Part of a small language model's weights: width 320, no biases in attention or MLP.
MLP neurons of a small language model. Each row is named by its layer, matrix (down: output weights) and neuron, and shows model dimensions 0-159. Each number is 128 + 24 x the weight over its row's rms, rounded and kept within 0 to 255. Numbers have three digits each.
A block is one neuron, or neurons of one layer that tend to fire together. After each block is what it responds to, as a language model described it from the Wikipedia text at the highest values.

L4.down236:143107164130158150143160132142141142139123152146164155099119132111119140105104130108121130100176145133184159140131094123107122123153081118140170147124146153098165100098146138151155108109142114131147161135095112110097126105137145124113105124131162145129169123110112140117066126109128094091127145092103151120141130126105142147107151132090131105128162130123164095163096125132119124159120127117086132119121103123128147122101148110115135110159189094125142144151128147137131160147116136
Coordinating conjunction junctions

L5.down18:149146144125136109144173098181138122128141133081102093116155136143137111134122111162116082141132135153148101122116107130123132119127148135138096127125111177119086111130125160085158139101125139127150161156177154133136137122126094121141102156162132079191095130126169105135151077108140132143125126163134086174159100144135146128130112137118137060144096108122117147116139138120084137120132091123165137122128131149099093143141143120126158147135096151143142116191115116159143130111143111
L5.down121:128152145086139126116158092114117114127124126130120143125094133129144125110142146153160136104117141102103112125099154173152134136144126147101142093152145174136121137132117097110148164112130134135101142147126127101080122115154117153137165105087151090132114130164157098064130091131130119128122129141111139106130161134114096142167169136137126130112137103153140140086143074121097174123156114109146114081128145099143152132123102180127147135158067128141064106125179072153109133137101152
L5.down379:107100114133145145077118122122124126124112115141121148140142115133117115154154130145136195113108160121102131146079131145116158119135118100132112137172113153131093111112137150197130157150106084164141117082114112090130084096127136130134141117100133200094193143132134149149116163122156139138130127103096147118108123075084137106138116145136134116143129159161154173147084119138147123109124128133159110098156140130131118136113152178115128117160090115126154141123103099155094150116105170
L5.down456:127109129111130089142165139123144118154117097128114132143120153142103124086124107106136086132113120136065141091162114115128126191134134119140182117110116129122096158139122128101126111109123191098161116146138141153163157148140118119143146135114135118255130156176111105116110114142142113131119121125146123094179103111134119142106143126139127026134078134147149102113092134101113151101120144143179156147093149107125107128103102126138122146134090130138147091164137128144145141123108130
L5.down498:116135162161134142128154124142077162128157153160127130141101159120156145154067157131144140090136141143115144109150135139089112093144152143099147145111170087124090133141165112158145127120169139140152094128097109103153106133126146113135161130111105118191119130095174119122136130103147151133105117175149153113115120119119102144146147132134146090143107123134146087112153109098169126132109153121101116110171108127076154081110087099124146093090114130103105148148113123147122126109146145
L5.down509:140129136131110137148143090128106155128107124163126085116086131143154131131162150130171121131093115165176136128111155104135119169125095157150119144139104132112133117139100096161134122106100166132117124115109100113106124077105103121133110148166122145203127125123104135103123110136108142103148111207156095105134129147132133143087164135126152106152146137132123137174135123129142090170129175146131118121119117095169155176131154116134153075154165159121125136093113095116113132119121101
L5.down707:153145167088144104150148146076147096095114123080132096113123126158102132147116185136131125185132184129084086117110114120108140135136142121178165105140126162143137153140113166149112085132142137131139113158122092141169150110134107091181130140151135137142101119147102112108112093134093100130105140160124128185134098141097111158133149147122134182153094125138143155126077120148120119104139141097131134109104102120112083169107139137117144176149121165142139132165119110141057114158143149
L5.down1014:137128127141122118137074115126135143131125127147097103092135186097162137114120113171117117121091136124113130117103103109180112140156143150126134130169159153141119117156141132105105127183170124116135167166130141150152082116102163150165129118145130096128081121107161111117102124089108095155134132157158129108105100117141125144126102120135153170127152142135121114095157151104114144120147129091144130143108113137153128151131095140103164184143099099094162119146118120125086165132127186
Clause-joining "and"

L5.down476:126114152095088154085122106138134151095182129108126118121130142076106141125159106118130122104123110160115124131129142113157116145154172120153114128131115122107152136138181106103122107174122141140115131134130130129162135131122134112132121127121121132191108096121167124141125138109145128126143119141132128170105090097188128144109155141082096086151135137099121098142142167145162158158112136173135114158086125157118134127096186117142168142115122084103186116167156149143128123123139161
L5.down491:116151118117113162138150145123111113127128114139141138160150091149156138159157113090121120128118171129153146132131106100143165146131114083134156151108124075129193124130127118135114139164163159107170124151134134167127112122202170127133109116141140141082109080145138115110099122166131155097123129116143144135128143132143124121175119110111133142128155088161147142093163157075129107163155108117133168083100116099115116148101150152127116096141146126105155148146150179098100150118141070
L5.down582:163174136123117148103174155151104143156081131165112120140095106187147157123158114134081142155131142137137176122111120200116115184107109112093141117110073130142165125155122134147103117127139131103121122146120125105135120156109115112124118121120064131197152116104161142108140141101128173125120124150147187106163130148153112121102129106124125070111154122157113164114134125142133154094112108104094110138160124113131101117123124107109163150153141129079099149113096122125100091103138142
L5.down615:140106062147108168104143121151110126114119169131173137152120127104166131147133107148122122110154124106144147092116129076151117116126123090114140164125108159139146129139100163061104125131160130108131099110096113120142100123166102116105145139162133103110112108171146182145126138145151131124128092126147131147154136077119137124106113120140135093129141122138147161141115110156126122148144099128047161141098106161107149152141127140110150089146169135099134142123105132135115152129101135
L5.down709:076142143147134087076144110139081109093144124152118137132092144078151146146107080154136114105149107106118130110111125107156129149175114118137173151156117182140175121102132101190097116113170113108123065119156109126092069093104141147127108107158119114130122129094086113117100113130179106078143122161160098136118109132117121159153155133146174129140146143141121136106159134158116152154128166123154099138151129103136122125125153134161098110113142179103127164131146139134141134106104103
L5.down753:124093143165101092129144105145136128108137139090164130105109127094139107144154163116125111144124106158126108129123132088119138109119084138103137145101159110123126111127125120110107141146170162131172099127101128099115100139132108139105134125138161186108140119094140086151142124137125135100096126094172088127093106129099146152143135105091161084133125071096147102152125150101146165138142151135119150147172102154093132104150126147130092136106182150118105142098134112161125186127133129
L5.down1036:113160112133148130145137129119155139136103139130115097134132114122120131108140145151112123124081134115067163135133097135169106155129143145147159115120155115134121121100129105104187148107120148123137081121121131157162096140145122122100162084093126161106106105119160145177132127129102089147136131106143135147101118105089167163095119094093132169117116100100122150152136118109129110099132107133125165150165152108103125125106163101125090155130120134114158140101088141170136136136136086
L5.down1045:134119128113142145129125129139137128152111111123129119129114121097108114065159144131118109129119141121126105131134137128142146164107143102155132120143125105130117136157121109132131118116103113096106117165098146149143122128115094149134128132119123144255117142132132122122162157125156100141124122143123131116127124124169107147131138116112100056127096120150130134116152138116141108127121121132163163132133146109153128140109120104139177135148127127133143122136117137119124140097156135
Appositive heads and place completions

L5.down14:133139116107131140096114102104132105151123119167116176105118084134109153108139110111173119092126104109106118099083128140114144152130165171131110113116135125106122124119159132122141138145158143126141091132169183139125152123133127146144129113143089112073118114137079125138173146113116142120160138148096150147104111150118134101168157128099115159165135140122092126148155102066119134090136146148166142127156147115121107175115102107162143128157139104155117162090176134125143132131161158
L5.down28:137119183114115151105128127134129128143154109142091140121100118140130106097170123122118155073135128137145133109078108154108140124125157167145138114141155120144165120134137151114154119149148125109147111136133130142125129132138114166151157140137112134039130135098170117092151113141113159117127087117129120138094123169107094117159156121115108175121165121105125145140119129103095186149080153112147147106146142112167152125111144132095144141134124094138129153097156150153140154152148186
L5.down117:089120050115161166135105085139111102143103124147154105135158116097148127106105164104108115109131169141150117124126092097105119115146113112118129169095133103122123131136131118139167162130114130101153097119103143116130161135191116128176139122130147163039178125171117169128123154122159090115136097108091084111133113134113133123138143138088145135137125085083133165121116150130156138157117123048120182130134116134100158132150146105142084119147112167151115138057153125135175104157165107
L5.down143:133088150126101130070144113126126138142138078136064130107110094110121130100155115103121171144112076107157167128091154132138149161107111128103126115139128140139109117151108109121127121118117140179162105099121138102145107149089117102157123120160109116098143167108087175136137152177112172131123195121126116135123138124168124135081087139100169078120142154146133110135136129129116147149151134165175139133128138112103160098126156129123125087084157077120120122068155128150118074143132152
L5.down465:143092121128151147156102107154146122104117145121115103123115100124166115127098136127130099109090097148137150150137154137094100142119124131122131146082153119145154172151126165117150154120188170140137077128093143154140086127104163120167155139152131081122160144086116116109181096123135109117119162123155149160100137129072155123158120063145113157158172144121113130139150153099097185145178090137098153156175124181112103128158151126111096142123155091121111082149117155139172126138132139
L5.down524:104104103111110143126118075148140088115119121132127129185106123089136134091115133116161092096106110112138136147133147148129140173141123110167146149172119130112156168139128120133148167077122066132112159147111148133142138154086122125166101122131083144081145099140087130146081127151155117125096188076147131152106126155114135126134115118094094159136164095122130135116128109103089147165100148131075108140162127164144148126123137139153111140105149120121127097110109135137144146118136083
L5.down795:128129141112121148103148153094098118137158132166088151162156178102149124127128121128136146146131108125121131104100155116091111131145096152155126103196144120111087142177148101080123108130114146159122135160127148144116131134173150154152144122147133151085121110098074099123151120134103142134122134101121164122124181123111122160148125099099135135157157141133111077151150134094135158164136131129171195127159142149111139152105182127138136151134120130126159086149162100130158102120164134
L5.down907:123142141135155123121153123114129123118124142153120158110134138106118174141157139161142112103142103108132094103066133149105135107120174151105064109122155099126148110112113114119154087133143096116098147144110105143100157096095132127170109160142100141096162078155130152115152134142088167123166105124124145139090157162114152113115116098158123142137131141175110143119147140138143163136148117088152156100148147147096150130122119101166165088126123129127100187113163118111114113189173160
Second word-piece fragments

L4.down875:140137153146163121122120116135091095114111124116113176104095078123122156163143148119156130123122101110107127107122170158102148134148136101102107138140108090168128133183103139113161086141137127095097119085151141113148127141113133126139155134119101152042147169160148176097135160151136157079159120096094159116126158182134070114164121147139102142151145135144146109116120108126159189131123111145161145111144132178159145133150156116145149122132093117158120132111123097122146105194130128
Word start after hyphen/parenthesis

L5.down174:131128119144156139082173134144118126092136144159118136119118105076125148121139128105137123073144071132135183168092129116148142151123119153114148150129114107156080137130130161161128123123119137154112146121113124117126112151089131148166146112168146116206147113091094104146129095097126121111085134112119107159114102122093130149100086085127140044143134115128137111140113160113129136126160146156092133182130120112145131122118151147142131134165107169120161090088070153107124109155128133
L5.down280:121152145107121101167155191166130126138136154185150130086144118114108171168136090105158149142118148122136122098144137104134121131142120153121116137102154140080116150124110115116102116157117132139130120141117131093099134099132128092124137178094089150063127123133158160105145143108112154150141097107105156135140133105111148091153165143114136135118123112120101140109115130130132119156108132126147108140147141143141153152082113142138094117104078110084114144121182093150117151149161123
L5.down782:108131151130127102132148118118138149152141138163122063181159168113127114153108101129167137141133134129158164156095129120147130124165115164128141133142178094081137133134142071124095143141098136111168151104141098110129151126139165145133129104097098144133092113123095156093134190120162170117143123136154123119184166163156152091175155111119145118158159188101135124183123105125161107168128125132159134184152141118167132144106110119167172126121144115156185151124162098144118118152146123
L5.down796:162094135105136093129154137107142114153117097132128074112156107148086154121111120131154112103157162114107156094135097090146129086160110116151156164103169112116137130151114102093122091070122121175118096098110169121111145131158128064126135125165085110098107147171103162122137123121157124140147125103147145138143173145146099099134100119170068104124114133135164114151143121128136124134112169136093107146104115165093095161183117145134114125118085158118094106085136140168131121090145125
L5.down1046:151075106123124145134170149118098134163094147150123082114142112130118151175110131131125112116118154099164121103154141136116109117177137099091107138152151137130153106086132130146115124107129091155131177142096113125124110115143197120121141080099124122158111103101126111126096116161140165130117086115117144136124120128154159124143167126142128092136107102128155129163192112194168140127123153120126103139159132113096176117140142117160150096124149135111123125116159124122092105156162116
L5.down1105:132113110130111162115123166114111140092147112115097104118106123132098152138134159148085173078133114127155115118163116138090102092111135156137130122140137129129148113141130132106113145147162132113103166140115115098140107148131112127142145111100155156172139150114164101086127145126146102142095127088175137152114146146109167116119100154168137000092150126152094127132186133150106103128133111108105147133073129156114124094102161080137142130140106110101138121126146128121110126114130150
L5.down1136:117116140133129121139148143173135123120102127127143094138126098116135121114128153152102128136102142120128118131155110145151154112085132113129151114182133157151145148140142150156134128118121113111120127134140127098145118122132149114119134157115141111255110101086136099112103169101140123106118119134148114120108128134173077140118114108163148030160141114097120143128128091114118151107062150127146129147145129130166109149093151122090147136127129144099141128115143151136109141096137126
L5.down1223:113107136187121113074136173123112120131130119126125133139143178125126142148137151137117160060125107176106143137133130126121132151138098143062172130098129132101132135101136186156140122118174121132161122153108093119171113167119125133082117118107109162131116149089100152131148124142121156145100109096156109147117127130129127102124117085119126000126111103121117110113127105123115126093119132147116083122113130192118160116147124129151126106119099142113134160072127118125137084135123146
Noun-joining connectives

L2.down111:144155170126134152163133138133130086127160150085127119117124153105083124149142146130146094177156123162115145139142149153146164072115108149113126112098086113174114133170118108146101115172149129141090130093143110145108134127127103143136145135129138119113087155141115093107134087166108107132147132169117128145136103128170165122102163105164158138106149156111143128075092123119130152119115116159165130086129103145107111091150145104118157112187117122102164125116146128136109177126150162
L2.down444:112119107130121114118106128130130149118163128126144090123140122118074114145146145106113149129149203157103149169124140132115197087116116131131159108123120102140119124138127109105141108142136166114118082141152100135136129176138102121102134130090156098143131121161151147110122109086165148117101134146113126117125069133149145097084089117122125117100086106123159085105130108167193109127100120123117109145142115118151104161126129127143157151084143144142114119132159141123074142143126133
L2.down655:114147121144116130121165135127119123106152164122142122125128093131095096113201091148086071151119160134138125176153124119092120101133119100130182141105133123137145109144121139131095162106097120160075116133115116130139099145131116135112103142125099142093139110117168158149103130098129119109156119149156124133072113138127117122116132112118130134083065077128147145089154094077151127134095113156136139106121135140117113113097118160106143157094128135134144146117116149125092108145101143
L2.down683:122166132118132112116164135121095141123106132168107140125105091132133111073137103148091146142108168147180120125129124144117153141129134165164163117121081129121127129125150105156093151099123105147056090138141121143129157129094121112096068112143114118098121109116169124142137147095152131113111129148141148121142116120119122130110125143126137143090133152137131135125162132132177134161146144083148092141155141100147141100108154135128153124131109147104168175155150140140094109113126167
L2.down692:068144126161148174123134131105115112116141143123113153127109096125128069075137115123134112090128178135166096145137142135152163105122172163097139090129131117146167139135172125167130116142089090077103124151134168129107131085095129127128114127128141074083166107057179104131119125121140102160151161189158120144118132167149139185153106121095109180122119131096123145109112105149132125132109088114144147106128125116123153117106101129099132131111166080111181106176135140136083126138123082
L2.down1058:146112091144125155118156114156137171092145140150139090136154112138151138102142151093083106124120146159164162109131122150144111119118134129135127120141127110120152136155129091139158130140163117103150126143128150125105112148107181136111142137138121139116115115078123143142134135085140164086136129133127103154133144087135094105122145107134135145127086133174153093116154128151098162117148142107111125119134094121161140090073135109105151157155106127096116116104118127120067167075082173
L2.down1133:129139145127093136146116137092120112104139102156166130126126133136153100076167142141118135137143098151142098079121126101104091102133172149122120112147128127111154110158127098152116132104127139141114168119133112128130161112141151182093098123141104130097127134147166105129065141128125086105142134121110138104092084124145085152148168155099148166187086146119146119153168128115102124168114127127122127120194147145115124118150143154149159099133097130110134137119128160143133140157111124
L2.down1278:128118122131073146082140115122090107112163107168145092131103103075103108118130165144111137146160159142131159144137157128136146113116135110157136111172135084150157110098097127086102123119127081148160097107144122146168115151078110135131107149168098117120157125101143177105098135155141089171125156127106137146128085123145142092067112172095131166130073102144128166147155108145142131148133133131116069132154110147136103163136177106131128102073125119135148147089137158157138129158169123
Place-name completion pieces

L2.down91:087129188115102142127132137096110128096135153155054153150112136133136136166141191148132112102091132134168155135150132158098089148129164158121141136127120107118089123122147140113117174129089097146099088135123138168139128119101126099122134119137118146094154120107048176092131092158121103143150133130174111113131159125122145113126118095128123136155144114144125096150166139143119144124142146170101168096129112159150102167131148164138116141137149154114132146163102137125137114099167123
L2.down106:134115128114121138096144124114143122100171118114082136156128138107123105134098121130163148075093126127098140134146130097082127112077155137089139108138145130100151096115123155107109072111126123130095138148128144170105110129126109124085140145089103146105101128124149119135148118080142090117141114106148145140128128130127129156094101132175109123172082147166120098145153169121087110120203112126174124185159141142157193131117139136125139116104143093126161135130134123143100132138125148
L2.down260:171135116130118126174104101131136133138124150138146098076129117124128093127114115131130134102119131147158111138142154100117172113102142148131118116128166114126137120122151075136150129114143104147126111142133046102057156107139118147133101143123152125122135151104148153089124129155113119121156146142077106159103106137150082116125094122137108142134115099117167145116122124186137131100144155147103097131121128137121126124127123108129137108156125134128096141148121161126142155108130113
L2.down270:100141130126133087108134079111104144122171075156120093147125135126140166189112158134159191134106176152129135131109157137129141133120096169142122140091136138178142127173140108133118111144135169116119142139117137121141112149144092117145131128137155144104132085082093131135139118143151113102127141065078128167119081128071110122108197147101147139121105113118160131138107100095119118121162105118127168157140084139193129121144159143126140132143168137126147142134142098134141130114129134
L2.down472:143130143194100149163093121129120118122154092138150107141168138086119157119158103095113141117134106152120087146114116077176130101096103122165141097167158112104154142158105117126116115123144107097109083172063155125111114120152110089142135139089121106093132147143144158140131082115133144127107146119108124152115145141083151136142096117084111143149129109147114141109134161137108101096144143123099188096130120163106108178130130141165127146110103148137131145093153158137120093109168180
L2.down943:091107135111154129124101144115156159121135125115067164134108134126114116212129126162156142129165110100090137149098104116141163132131116137141137151129157100097125117100148110134149101086124104162171116101139139109134115111145123087134120129129088142128106135135121132148114097099100127107133173114098077134137126142093092116099146137123106159123103059127156131102106130130081107118141155159140147189121156168136184091137157168112106128119123138133128117113136141120107135159113105
L2.down1044:131090092149143160124144144091127073092165121150084165139104146096117129141161083155131128100124159113171107111122099161100119116118109141098116127137101156147091122101150216165158159130143154147164120190168136113108091137096141124146104124115109103102095128076115115145158120154139105139135103109105128123131155146113114059158116119109120106143110115106128141119124135126113117100144105096166109158124150153140163139130099139167158144136158120139183192132111136130127087117100158
L2.down1218:087116149178126147084164147109162136146171149147111101090095158097145119173138115131161182163143210113142159131159149144110168129106145122111163142124114121175155119172120150154103109089098103134143137103084138122075117127111149133143123136131151126141055144119117126097160096210094084081103168076096112156119132116114116148147119127116133101129115105117142126125113139106131137092139149135129131094127131160148134188118101070128115125133125129107179097099138137147126118072131132
Prepositions after participles

L4.down1250:122159144114129138140132109163164115151149159111130197161133168117112110071136114135097109151098136161143151158134083151126140094075097107136144093135157139110150153139115124099083126183131119103128158132109083120134127133131123148154109142123165138148109123084182116119125162142148085146105144142162114144105143087138098094126132164153106110119167138161115099109129119145107126107112143122133167164123080113132102161116135088115146150129191143151183140106123156108100142102153140
Anaphoric entity nouns

L4.down848:132127096115163138163145122115127128162120094109175147141114111133101107101112150148147168108120159143203099120100106139120143127134116150112100105111118135145149122144108116126096129124165142123118206105105116123139113134121100147132104097113113152103075130101181119160162101114191132138139122110145129122097167134122123119093127136136126115102104114101152128100154134110142124137158112154131170129109119116162098098142100096136136105163143069157133110124137135145136190110125182
Place-name hierarchy continuation